Weights of a small GPT-style language model, trained from scratch on English Wikipedia.
Architecture: no biases in attention or MLP, untied embeddings.
MLP neurons of a small language model. Each row is named by its layer, matrix (up: input weights) and neuron, and shows model dimensions 160-223. Each number is 50 + 15 x the weight over its row's rms, rounded and kept within 0 to 99.
A block is one neuron, or neurons of one layer that tend to fire together. After each block is what it responds to, as a language model described it from the Wikipedia text at the highest values.

L10.up417:55 30 66 72 36 42 35 30 09 06 33 66 47 38 43 50 38 18 62 44 39 44 44 28 19 59 21 38 74 35 62 82 37 47 75 45 52 53 82 64 28 41 52 48 32 73 53 62 51 17 65 72 59 52 38 36 40 33 54 70 29 51 42 76
L10.up1873:72 60 45 70 80 60 21 28 24 42 40 59 62 60 51 71 74 65 48 36 65 71 61 48 56 45 49 56 54 65 36 57 70 52 33 30 76 51 33 64 18 12 45 56 69 61 52 63 56 24 58 32 50 39 28 19 49 34 85 63 56 30 51 44
Inner word-piece tokens in the middle of longer words split into several pieces, such as vanguard, remembrance, scuttled, courtyard, evacuees.

L10.up88:66 48 46 60 70 55 77 58 53 62 26 56 67 58 41 55 65 53 54 71 58 37 42 45 36 57 67 53 17 72 30 46 72 43 48 57 67 56 60 34 74 81 38 42 74 57 46 24 51 45 38 49 45 46 57 47 53 47 48 75 37 68 31 28
L10.up605:59 54 41 73 55 49 48 40 79 50 51 38 57 72 36 73 42 56 62 56 76 78 48 38 70 27 60 21 31 55 23 34 53 60 28 82 42 58 58 41 67 43 55 68 81 41 31 36 23 43 33 31 55 19 63 52 41 46 39 43 78 54 62 53
Mainly the | separator in sports league or election tables, just before a goal-difference or swing cell such as −24 or +6; weaker on street names before Street and ( before country codes.

L6.up414:43 56 40 55 75 31 69 83 71 67 59 55 58 62 36 53 45 36 34 23 62 50 44 54 47 68 49 27 34 53 59 44 58 56 75 45 61 42 58 62 64 54 58 64 55 61 61 59 51 59 36 53 51 31 40 52 81 31 59 60 47 72 51 67
L6.up591:99 62 61 35 57 59 67 58 63 54 27 61 45 55 55 62 52 34 24 67 52 54 22 30 55 27 46 29 34 48 43 61 37 56 70 53 34 56 41 70 33 58 40 60 57 50 43 59 59 42 35 75 68 52 54 56 41 39 58 49 44 63 43 52
L6.up842:46 31 75 63 54 30 45 28 50 33 30 53 52 61 43 41 41 57 40 59 55 60 40 41 74 76 45 40 45 58 68 28 42 45 57 63 72 74 47 24 54 63 24 57 72 29 40 29 73 56 43 50 58 43 68 73 59 42 57 40 66 34 43 35
L6.up1230:43 52 55 34 41 41 73 68 63 98 35 41 58 56 42 36 44 10 21 35 75 44 59 68 16 29 45 46 37 69 70 72 65 76 53 59 67 57 61 59 47 22 73 36 71 66 48 52 45 55 70 33 51 44 58 44 83 45 62 53 52 58 50 81
L6.up1585:64 52 53 52 40 53 54 77 85 52 36 31 63 61 23 52 43 41 36 57 54 43 30 46 41 46 54 45 46 38 66 53 35 41 81 54 64 78 60 51 68 58 36 58 48 29 69 69 40 56 56 38 62 39 50 23 47 42 45 51 59 71 56 71
L6.up1722:63 58 48 59 28 41 59 68 30 48 67 56 42 60 37 28 62 48 58 47 74 59 62 38 32 39 54 64 36 48 67 61 61 58 66 46 46 71 77 28 51 33 77 53 53 37 64 74 58 77 32 67 65 44 30 37 66 27 39 45 41 58 55 48
L6.up2163:76 42 45 49 80 24 71 52 52 52 48 41 90 45 50 61 62 17 45 17 83 45 76 58 46 69 41 34 53 45 69 65 70 64 76 68 52 35 38 49 35 36 36 88 65 47 39 61 48 30 45 45 65 65 39 22 39 37 67 42 72 36 33 47
L6.up2214:61 62 65 47 59 25 41 62 58 70 51 61 54 42 55 30 49 53 63 49 40 45 59 65 33 62 40 42 52 55 45 43 48 45 55 47 35 78 53 53 51 50 37 42 61 51 68 47 78 63 06 47 47 48 35 41 60 48 74 44 23 57 35 58
Mainly table-cell pipes right after a number (attendance, score), plus biography or description connectors opening a new fact: born, to, where, developed.

L9.up929:72 52 81 54 58 57 70 62 68 41 58 39 46 61 39 62 45 55 41 35 52 53 24 34 23 79 30 63 39 62 44 44 26 54 31 64 65 59 22 70 31 47 34 73 75 45 43 59 28 65 69 60 64 37 35 53 78 31 32 35 49 54 25 41
L9.up1136:57 58 51 45 56 36 47 67 48 64 49 75 59 48 25 53 58 31 25 65 34 53 39 22 31 70 57 79 37 48 43 69 50 43 53 71 23 46 53 44 36 35 58 31 57 42 44 29 63 79 46 38 59 49 24 54 48 45 44 62 58 65 54 37
L9.up1349:78 39 41 42 35 24 16 61 61 32 68 51 24 60 47 51 66 63 42 52 61 42 41 34 42 72 44 54 53 63 46 73 57 62 68 38 49 90 45 61 59 60 71 88 49 26 54 59 52 71 47 26 67 36 49 57 53 57 56 62 80 73 62 34
L9.up1933:45 28 62 63 56 77 40 63 63 57 36 37 38 76 52 40 36 37 42 36 45 69 42 36 80 67 45 48 70 49 52 41 46 64 43 49 73 46 54 42 40 67 62 51 48 69 41 57 84 51 62 44 35 55 35 70 63 48 50 49 59 76 52 39
Fires on the comma (sometimes a bar or parenthesis) right after a city name, anticipating its state or country, e.g. "Charleston, South Carolina", "Tokyo, Japan", "Wilmington, NC".

L9.up460:41 45 50 59 57 67 43 41 42 31 43 41 27 59 62 38 48 36 62 46 48 26 99 52 43 40 54 75 38 55 71 60 36 99 61 52 53 43 52 26 39 30 61 59 47 85 54 55 50 48 44 69 71 35 46 75 75 41 63 51 64 37 60 57
L9.up521:29 38 47 63 56 75 62 57 56 21 63 65 53 36 57 70 26 48 67 13 58 43 72 42 28 39 51 64 59 41 64 55 52 47 31 45 73 39 65 44 68 61 29 36 65 64 53 48 43 57 84 71 50 55 58 61 51 58 47 50 50 75 40 64
L9.up1637:80 40 47 59 57 64 96 46 72 63 67 45 70 77 49 77 53 40 40 71 27 61 57 66 64 50 42 51 54 53 65 50 44 63 37 34 60 36 56 63 55 43 40 58 66 55 29 40 59 35 71 53 79 27 62 57 53 15 26 40 26 34 36 53
L9.up2048:75 44 69 52 45 44 80 46 55 58 49 68 33 40 45 52 46 71 64 60 43 88 76 41 41 51 80 30 64 44 45 55 64 27 38 41 45 37 61 47 31 63 82 43 49 68 54 45 41 25 51 44 49 19 54 44 51 32 52 46 19 52 60 42
Pipe separators and trailing digit pieces ending decimal numbers in Wikipedia result tables, such as vote percentages "59.7 |" and times "14.05", with weaker firing on numbers and units in prose.

L10.up302:42 58 36 33 35 80 61 42 91 51 39 48 32 53 43 19 58 39 55 67 55 71 66 58 53 48 63 72 35 45 52 53 42 28 48 71 46 46 54 47 42 54 68 45 59 28 08 60 66 77 44 60 39 72 63 40 45 40 26 24 42 12 80 40
L10.up960:46 52 62 10 25 44 56 40 80 44 45 58 17 41 48 32 56 45 50 50 38 74 48 31 63 70 60 66 23 47 57 41 57 71 31 33 49 81 59 38 27 60 57 50 53 64 61 74 53 53 22 49 56 56 67 56 34 35 63 14 41 58 51 56
First names or name pieces of people, or the token just before a name, where a man is about to act as subject, e.g. Jeff, Sam, Billy.

L10.up1661:40 63 63 39 50 66 54 31 46 01 49 61 59 43 81 46 38 40 43 40 65 66 41 52 35 22 63 22 58 52 51 36 47 32 23 49 81 44 45 65 25 89 73 38 66 64 67 59 42 53 83 88 33 42 58 37 47 46 69 61 50 40 42 77
L10.up2138:49 57 52 58 59 58 64 42 62 48 66 68 60 65 41 42 55 65 37 53 56 40 65 58 45 46 17 40 77 60 52 17 23 20 76 47 46 60 45 39 50 54 38 63 62 53 94 47 48 47 48 63 62 21 66 50 58 64 52 69 26 48 59 47
Fires on the token just before an upcoming number, such as prepositions, colons, or table pipes (for $730, population of 185, Total: 22, | 10,317).

L6.up964:59 55 32 33 40 57 45 70 43 42 57 62 48 53 46 54 30 47 61 63 49 65 82 59 58 69 47 46 21 11 60 60 71 34 66 62 37 83 45 26 34 46 65 56 57 40 36 79 58 63 68 62 53 38 56 52 39 34 36 51 28 56 54 41
L6.up1346:48 73 41 44 57 56 67 44 82 56 50 69 43 27 66 47 74 48 19 58 50 66 59 66 36 84 63 49 57 60 53 51 65 56 49 54 44 50 57 73 53 46 49 42 27 57 55 49 69 45 45 61 43 60 50 60 45 54 58 80 38 21 76 50
L6.up1508:53 60 43 60 35 52 60 46 74 21 48 37 42 53 45 73 43 39 10 72 35 73 61 54 64 58 59 38 60 43 57 58 57 61 54 45 56 68 44 57 55 79 44 39 32 16 46 51 50 69 52 37 71 35 33 61 38 45 66 60 53 39 46 35
L6.up1686:68 40 48 63 40 41 43 71 47 39 41 48 22 68 56 63 49 29 41 79 50 74 80 31 47 63 48 64 46 57 54 54 27 61 51 29 76 67 25 58 55 57 42 56 38 47 57 47 66 38 58 80 39 65 73 60 19 26 63 43 68 44 65 42
L6.up1791:46 56 41 59 74 64 50 64 87 46 55 24 32 65 35 57 79 53 31 80 33 90 64 49 43 52 54 46 44 42 37 68 48 61 52 40 54 32 46 60 55 50 53 66 35 64 54 30 55 39 57 43 38 39 54 68 30 46 65 41 47 45 52 47
L6.up1879:47 73 22 64 74 47 46 60 90 70 29 60 38 27 64 55 56 40 04 56 46 63 51 76 45 53 81 42 45 51 57 59 43 60 40 50 59 51 39 59 62 34 48 32 13 57 48 65 32 41 60 53 53 55 47 54 55 36 57 85 43 53 47 45
L6.up2114:65 23 83 67 32 49 49 65 58 30 61 37 28 23 36 69 71 38 73 85 61 61 65 56 61 63 61 34 38 55 53 49 48 55 57 26 38 48 66 37 27 35 38 48 65 29 56 39 60 62 84 42 36 59 81 47 31 25 63 68 40 50 38 40
L6.up2266:56 60 27 46 49 35 38 45 62 69 25 42 37 33 28 48 54 41 19 66 49 71 61 69 22 33 67 51 48 67 51 68 41 34 43 42 49 61 29 49 42 38 50 29 34 21 55 49 30 42 58 46 69 45 71 62 45 30 41 75 55 30 88 54
Fires on the separator right after a sentence, table row or list item ends, such as ". " or a line break before the next line or heading.

L9.up900:27 43 21 57 54 55 41 74 58 29 36 41 76 41 41 67 41 60 35 60 70 59 55 68 37 68 24 72 43 39 71 51 25 50 35 40 51 66 74 36 57 18 44 43 48 58 42 58 58 40 66 45 71 54 81 47 34 63 33 46 40 53 55 28
L9.up966:48 53 46 25 62 37 69 40 64 44 55 80 55 48 46 62 49 62 35 70 37 56 36 39 25 62 44 44 56 30 60 61 27 38 43 68 73 70 62 58 76 77 45 58 24 41 62 63 22 30 37 48 61 73 42 60 22 50 35 48 45 51 43 42
L9.up1727:57 26 52 29 65 63 32 63 63 48 41 45 75 52 41 43 43 43 21 48 31 55 38 41 56 51 36 30 67 39 45 54 73 32 35 16 81 54 47 68 41 80 53 41 21 45 41 26 62 53 42 58 78 56 50 56 71 49 27 21 75 48 36 54
L9.up1929:66 40 25 44 54 36 41 38 42 62 71 58 60 18 64 44 64 62 53 58 52 48 53 30 79 52 50 05 61 32 58 66 47 50 43 40 46 31 54 53 68 88 64 92 34 54 31 34 54 20 44 21 61 40 56 41 65 52 67 62 60 16 31 55
Short word pieces in the middle of longer words split into several tokens, such as merc-en-ary, proph-es-ied, amb-iti-ous, inqu-ir-y, including names.

L9.up186:45 51 59 69 47 50 67 36 49 51 37 25 37 36 52 46 54 57 35 89 53 47 61 46 45 51 61 35 55 44 48 32 72 26 59 49 64 78 61 44 37 34 75 87 66 22 19 62 55 62 52 72 30 37 43 39 32 46 67 57 61 69 42 64
L9.up240:35 68 68 45 53 54 54 62 52 61 53 54 41 56 74 67 15 50 75 51 70 49 58 51 39 58 42 51 61 45 60 62 45 49 77 58 59 44 65 50 28 48 51 47 46 38 67 46 71 70 45 64 49 24 60 32 31 63 52 48 64 75 58 53
L9.up1112:44 53 33 30 50 52 61 66 66 88 26 36 32 60 70 37 72 53 36 57 52 25 67 19 38 33 57 37 57 62 66 42 42 44 81 32 43 48 69 68 39 42 43 66 60 52 40 44 51 65 55 76 72 42 38 28 39 48 50 68 95 62 40 60
L9.up1881:53 64 18 65 70 51 93 82 73 51 44 42 42 64 53 62 40 21 37 35 61 45 58 52 51 70 45 29 40 64 48 49 47 60 53 57 65 33 55 46 34 45 08 61 59 38 58 27 53 56 63 64 65 52 69 50 35 41 65 47 74 61 52 48
Pipe separators in sports results tables, right after a venue, attendance or event cell, as in "Target Center 18,978 |" or "UFC 2 |"; weaker on subtitle colons, "out of" and name word-pieces.

L10.up27:65 61 80 56 44 44 64 57 65 41 46 61 51 63 48 58 29 54 38 36 56 52 50 21 48 75 39 38 57 43 74 24 50 54 60 49 19 41 14 82 55 56 63 47 77 60 64 42 39 68 42 67 84 07 57 43 69 69 60 48 60 58 45 35
L10.up1555:52 38 71 41 40 80 69 49 28 46 68 60 52 81 39 43 33 47 42 66 41 64 38 54 46 69 42 64 42 46 61 76 59 61 53 39 49 43 75 53 45 47 74 84 57 28 58 62 68 35 29 68 45 44 32 65 42 44 43 49 31 35 36 72
The token right after a completed subject or place-name phrase, where the predicate or locating phrase starts, e.g. was, is, a comma, in.

L9.up105:51 63 39 43 60 48 55 71 92 64 51 73 49 69 48 52 37 53 32 53 40 57 56 69 59 31 84 35 51 48 61 48 70 57 46 35 58 67 40 70 39 50 25 39 30 47 52 56 66 22 38 48 57 60 51 62 52 44 52 50 34 49 56 52
L9.up823:53 70 30 42 52 19 51 76 43 45 45 38 32 55 44 65 41 43 34 36 38 65 24 71 45 53 43 49 43 47 44 55 31 34 59 37 68 54 42 63 39 38 44 38 45 57 58 58 55 34 58 70 54 53 55 59 45 28 74 65 43 41 71 53
L9.up1673:28 62 51 61 58 68 48 89 26 53 49 73 52 67 48 51 28 44 57 42 52 46 48 46 67 41 51 65 63 30 40 37 24 46 58 55 37 39 24 57 58 55 21 60 39 60 36 85 53 35 60 57 55 63 65 46 65 30 34 35 78 57 53 19
L9.up2096:51 56 59 36 40 73 24 68 52 70 33 85 65 51 44 57 44 37 65 59 63 58 46 54 55 45 67 20 10 61 33 44 69 19 53 58 84 63 34 48 11 51 39 36 13 41 58 76 70 52 75 67 67 61 50 53 37 39 54 65 49 48 79 37
Line breaks and sentence-ending spaces after a finished item: blank lines after paragraphs, newlines ending list or table rows, and ". " between sentences.

L9.up959:77 75 47 41 28 81 33 53 29 80 30 40 34 38 78 53 60 61 62 36 75 32 38 39 42 52 70 48 61 55 48 62 50 47 45 83 28 37 57 77 28 45 51 50 31 54 60 45 83 53 61 63 58 32 53 39 31 44 56 36 48 46 23 53
L9.up1262:79 50 54 27 29 30 62 59 36 36 69 40 63 41 52 73 61 43 52 52 43 60 21 65 69 46 57 15 57 43 61 68 69 47 73 62 65 72 67 48 58 47 29 55 82 55 49 26 52 28 53 30 54 63 57 36 67 35 48 56 68 37 36 53
L9.up1284:64 54 45 40 63 59 48 41 87 34 52 60 39 66 52 63 56 47 40 32 56 50 38 40 39 55 53 52 31 66 47 68 63 30 24 44 36 48 85 27 34 88 47 46 39 62 75 26 58 45 68 55 49 32 65 26 41 48 44 26 56 29 33 32
L9.up1986:97 64 52 10 57 41 45 52 67 48 09 65 56 47 43 83 44 39 63 47 30 56 42 61 32 55 51 29 38 31 32 35 62 39 60 26 07 63 49 61 75 42 44 16 60 81 66 36 68 61 53 45 49 42 46 42 40 34 49 64 55 54 51 48
Inner or final subword pieces of multi-token surnames in credits, cast lists and match lineups, such as Mc'Ken'zie, Con'cann'on, Shel'ton'; occasionally other rare words like rhododend'ron'.

L10.up1290:63 57 56 43 27 48 20 56 54 42 61 43 55 47 63 64 38 79 39 59 31 61 49 35 92 61 30 64 47 46 45 17 42 43 53 56 50 13 50 75 44 48 69 41 30 57 59 39 63 50 48 37 58 46 57 64 60 14 40 36 43 59 61 40
L10.up1456:75 38 49 31 29 65 55 77 67 20 59 24 54 67 66 69 54 82 47 51 57 67 23 67 67 45 52 51 51 62 44 37 60 25 52 61 55 31 49 35 43 45 62 49 47 52 49 65 64 34 27 71 57 64 42 68 40 35 27 56 57 38 45 57
Last subword token of a multi-piece proper noun (person, place, team), usually followed by a comma, period or possessive: Priz-ren, Brande-is, Mao Zed-ong.

L6.up292:46 47 55 69 50 36 69 47 65 44 82 30 51 63 40 43 65 43 42 57 63 41 57 24 67 41 55 38 33 58 79 70 41 52 58 43 59 50 74 54 54 42 56 44 74 62 46 52 44 64 61 44 57 29 55 35 29 61 59 64 66 40 52 46
L6.up832:30 43 55 56 61 25 45 36 36 58 41 63 39 35 32 49 46 49 60 51 43 52 45 81 60 50 59 56 79 47 70 34 32 38 61 84 50 64 35 57 39 48 55 59 73 57 42 57 53 51 54 45 57 79 54 60 58 34 51 71 64 41 38 45
L6.up1139:27 47 39 60 72 37 54 37 77 56 76 35 72 52 37 22 56 78 35 65 60 10 59 35 57 36 75 35 43 58 42 47 42 49 33 58 71 69 60 48 56 30 90 46 52 36 39 58 43 79 56 40 18 50 51 50 51 37 59 66 63 40 42 46
L6.up1475:34 48 36 64 73 48 63 37 40 50 31 37 52 67 43 39 21 27 64 52 57 53 47 34 46 64 76 49 37 55 52 36 51 38 65 79 43 48 75 60 60 74 36 49 56 40 29 50 48 69 55 52 56 36 67 48 56 48 31 75 61 56 44 48
L6.up1666:48 40 46 38 63 35 70 61 39 93 45 36 46 58 52 51 39 46 57 37 45 26 63 38 53 44 86 44 52 59 61 33 59 40 40 61 59 35 46 48 50 53 49 55 42 59 48 49 32 49 61 72 56 53 51 61 76 77 31 81 57 51 27 56
L6.up1733:81 50 58 49 45 62 86 66 66 66 33 31 55 39 29 39 35 43 68 32 61 55 81 74 46 45 48 49 28 55 37 44 58 28 39 36 28 57 34 39 35 73 62 47 62 44 39 53 43 48 57 37 52 55 86 48 38 68 58 73 76 26 62 64
L6.up1979:58 62 55 40 68 55 62 43 53 54 61 50 42 14 25 54 54 47 55 49 64 39 21 44 61 63 64 22 40 49 39 28 45 73 52 62 45 38 57 41 72 55 46 54 66 51 31 61 36 25 49 81 21 54 21 41 42 55 56 52 57 49 54 20
L6.up2285:55 72 41 75 39 43 70 46 38 63 69 46 43 34 31 70 37 52 42 70 55 23 67 45 55 29 79 33 44 49 54 52 59 32 57 31 72 59 81 51 54 70 62 44 27 59 57 51 53 48 56 36 32 24 59 45 36 36 52 35 71 70 39 61
Cell separators (| or ;) right after a numeric value mid-row in wiki tables such as election results (vote %) and sports stats.

L6.up323:61 20 69 53 66 48 33 55 53 35 47 63 51 42 39 63 49 52 34 73 34 70 37 46 46 69 47 22 56 36 33 45 52 30 57 59 35 72 64 56 71 59 71 43 58 43 31 51 68 61 38 61 50 71 50 38 68 44 22 38 80 50 29 56
L6.up415:69 22 37 31 66 33 26 28 50 52 70 48 73 44 51 53 29 49 36 32 58 73 45 54 93 48 48 58 50 50 14 36 51 54 53 49 62 59 27 50 58 46 26 41 58 34 51 27 15 79 51 57 82 48 40 36 45 49 49 53 55 44 60 23
L6.up852:57 38 63 33 66 42 19 43 45 58 31 45 26 43 55 63 28 49 35 26 86 40 37 67 30 60 49 38 42 58 37 30 34 61 48 49 19 59 40 60 37 62 36 51 58 51 62 32 66 57 82 49 63 45 45 40 45 33 44 54 37 58 55 40
L6.up1078:53 44 65 50 47 29 41 58 42 70 58 32 67 43 70 47 62 41 48 52 37 77 37 33 36 32 68 85 74 58 46 46 59 32 50 40 59 76 51 45 49 75 62 49 72 52 60 43 53 45 40 19 47 36 44 63 21 18 58 66 42 57 62 29
L6.up1359:25 31 37 63 54 65 40 44 49 44 47 31 22 61 36 34 50 51 53 60 52 63 40 43 35 64 57 28 69 55 21 75 66 51 77 53 35 25 71 46 30 41 34 42 60 54 44 72 78 58 64 77 79 28 41 55 32 61 48 64 80 65 93 65
L6.up1487:84 53 65 40 67 22 35 66 44 56 65 48 66 63 57 54 36 50 49 55 61 40 68 48 58 26 52 61 38 43 39 49 47 28 34 55 33 56 60 58 47 58 51 43 48 65 62 31 41 76 58 30 58 53 34 53 46 76 48 87 77 49 51 49
L6.up1660:62 62 44 60 61 67 21 75 45 26 69 53 60 45 59 46 37 43 34 72 57 72 69 53 55 67 45 48 35 62 25 50 87 47 48 38 54 64 40 46 57 27 36 35 45 76 49 68 60 42 61 52 54 27 58 62 41 44 45 61 42 46 62 39
L6.up2172:47 45 42 47 54 24 28 21 55 22 49 27 14 42 52 36 22 52 23 51 30 73 38 46 74 45 67 45 70 45 38 66 60 33 22 69 83 67 49 22 51 53 39 70 62 61 40 53 54 51 66 63 38 63 52 19 31 38 38 59 56 64 60 79
Middle or final word-pieces completing proper names split into fragments, mostly places, people and titles, such as Mur-do-ch, Bran-t-ford, Gar-row, Dar-kn-ess.

L6.up229:41 51 80 80 21 55 36 44 76 34 43 63 26 54 44 55 54 46 33 52 41 52 70 54 60 68 66 52 64 54 14 37 55 57 63 52 65 38 34 56 53 52 47 81 11 81 20 41 50 61 78 33 33 56 39 62 39 48 40 71 69 66 42 48
L6.up400:47 69 30 61 43 72 63 62 61 26 38 34 42 71 64 52 42 52 49 42 62 48 54 52 57 36 48 58 62 49 60 45 43 47 50 64 43 45 73 41 81 50 58 51 58 46 56 61 34 24 21 38 52 59 43 74 56 25 48 45 64 30 52 69
L6.up784:13 82 54 44 46 68 45 29 47 40 53 32 52 72 68 60 45 42 37 46 44 33 47 29 43 16 57 47 47 58 56 63 28 10 66 62 44 17 75 70 46 55 61 48 37 37 78 51 59 57 39 46 55 62 57 50 43 41 45 66 33 78 45 62
L6.up794:34 47 69 58 44 53 70 39 63 47 45 35 52 59 57 69 63 37 52 21 55 40 58 13 68 44 67 49 49 48 54 63 45 59 45 43 55 69 16 35 77 42 49 28 59 52 25 41 64 18 37 52 76 70 72 47 54 53 55 57 42 44 38 63
L6.up1025:31 47 58 41 74 60 44 41 57 49 64 57 42 24 44 47 47 33 47 51 48 55 52 49 49 36 57 36 48 66 58 38 35 52 36 38 51 42 22 44 43 28 32 67 37 53 84 55 46 26 39 15 64 79 23 45 33 28 57 48 24 13 47 55
L6.up1378:56 56 56 43 47 72 42 49 73 38 47 35 61 41 58 47 63 45 61 35 86 63 33 33 45 40 63 38 53 50 47 44 37 43 59 53 34 42 47 44 66 85 64 60 19 53 66 52 43 58 46 70 67 61 26 61 33 17 46 47 44 36 41 61
L6.up2033:52 48 67 39 49 26 46 40 38 49 48 53 50 57 69 66 41 43 68 42 34 58 44 55 68 65 33 38 60 33 48 32 43 53 64 49 48 35 61 35 73 65 62 61 50 41 42 74 57 43 54 35 61 59 50 63 31 37 65 59 28 42 65 45
L6.up2092:26 54 62 72 44 19 57 34 51 57 62 32 69 34 26 52 67 24 46 52 41 31 60 78 49 66 62 71 40 47 63 61 27 42 33 66 51 50 49 34 43 68 95 27 40 60 47 29 44 43 42 62 69 37 34 62 46 60 16 39 49 57 39 65
Short word-internal pieces continuing a word split into several tokens, as in comp|u|ters, satisf|y|ing, Morg|en|rødt, dilap|id|ation, in both common and foreign words.

L6.up143:51 39 55 42 50 44 53 64 59 80 32 54 31 48 53 73 53 41 78 39 64 52 56 31 41 30 43 58 47 67 35 30 56 45 59 55 40 55 51 39 62 62 32 75 80 63 41 53 45 54 34 63 77 68 30 48 08 66 52 58 53 32 60 71
L6.up208:61 54 61 63 38 19 70 37 52 62 59 58 41 49 39 62 67 53 47 26 44 46 41 53 42 56 48 34 64 50 49 26 54 49 64 72 40 54 53 36 17 48 53 25 62 71 85 35 55 54 60 27 80 53 46 20 68 51 58 38 41 40 62 61
L6.up320:55 45 54 64 51 72 52 80 66 63 53 39 32 37 34 68 49 44 77 72 54 38 80 63 70 72 54 58 47 55 40 52 58 51 73 32 75 61 77 37 43 49 43 48 35 79 42 51 22 50 56 66 48 49 33 45 36 42 59 48 89 49 57 49
L6.up387:59 54 47 80 53 45 52 41 49 39 50 50 76 33 50 29 40 77 74 49 46 33 68 37 62 71 20 50 62 41 52 40 43 70 38 54 10 57 52 55 42 19 36 37 32 69 80 28 47 29 46 60 32 45 64 53 40 52 51 45 65 56 70 57
L6.up580:50 42 50 23 56 45 58 17 61 52 64 35 45 63 35 55 35 70 44 56 53 45 36 41 26 57 65 21 50 64 56 38 35 50 40 49 58 57 48 33 35 58 49 54 73 41 52 52 48 61 63 73 69 55 38 69 39 45 34 56 44 35 76 63
L6.up773:33 59 57 46 57 39 47 27 62 68 53 41 65 70 35 76 26 59 56 24 76 62 50 55 46 49 28 60 58 54 56 63 27 62 36 55 50 64 50 12 49 45 30 53 49 23 49 57 26 09 37 66 56 54 40 40 36 71 79 50 84 50 36 38
L6.up849:66 48 50 28 41 39 76 59 55 66 15 39 49 49 51 50 38 56 55 48 42 36 43 51 10 55 53 39 38 83 65 41 13 37 54 51 70 48 24 07 39 64 44 66 40 29 41 79 30 48 50 66 38 63 52 64 53 77 77 56 51 38 57 22
L6.up866:32 78 55 58 57 37 41 31 61 46 51 69 27 55 53 51 49 48 46 61 48 34 42 88 74 65 33 64 64 33 25 73 52 60 34 47 62 48 51 40 58 45 58 52 53 41 64 49 46 62 54 77 45 55 62 53 19 51 61 61 23 60 69 44
Commas right after a town name that leads into its state or country (Pasadena, Maryland), plus "and" or hyphens joining paired names (Bosnia and, Karl-Anthony).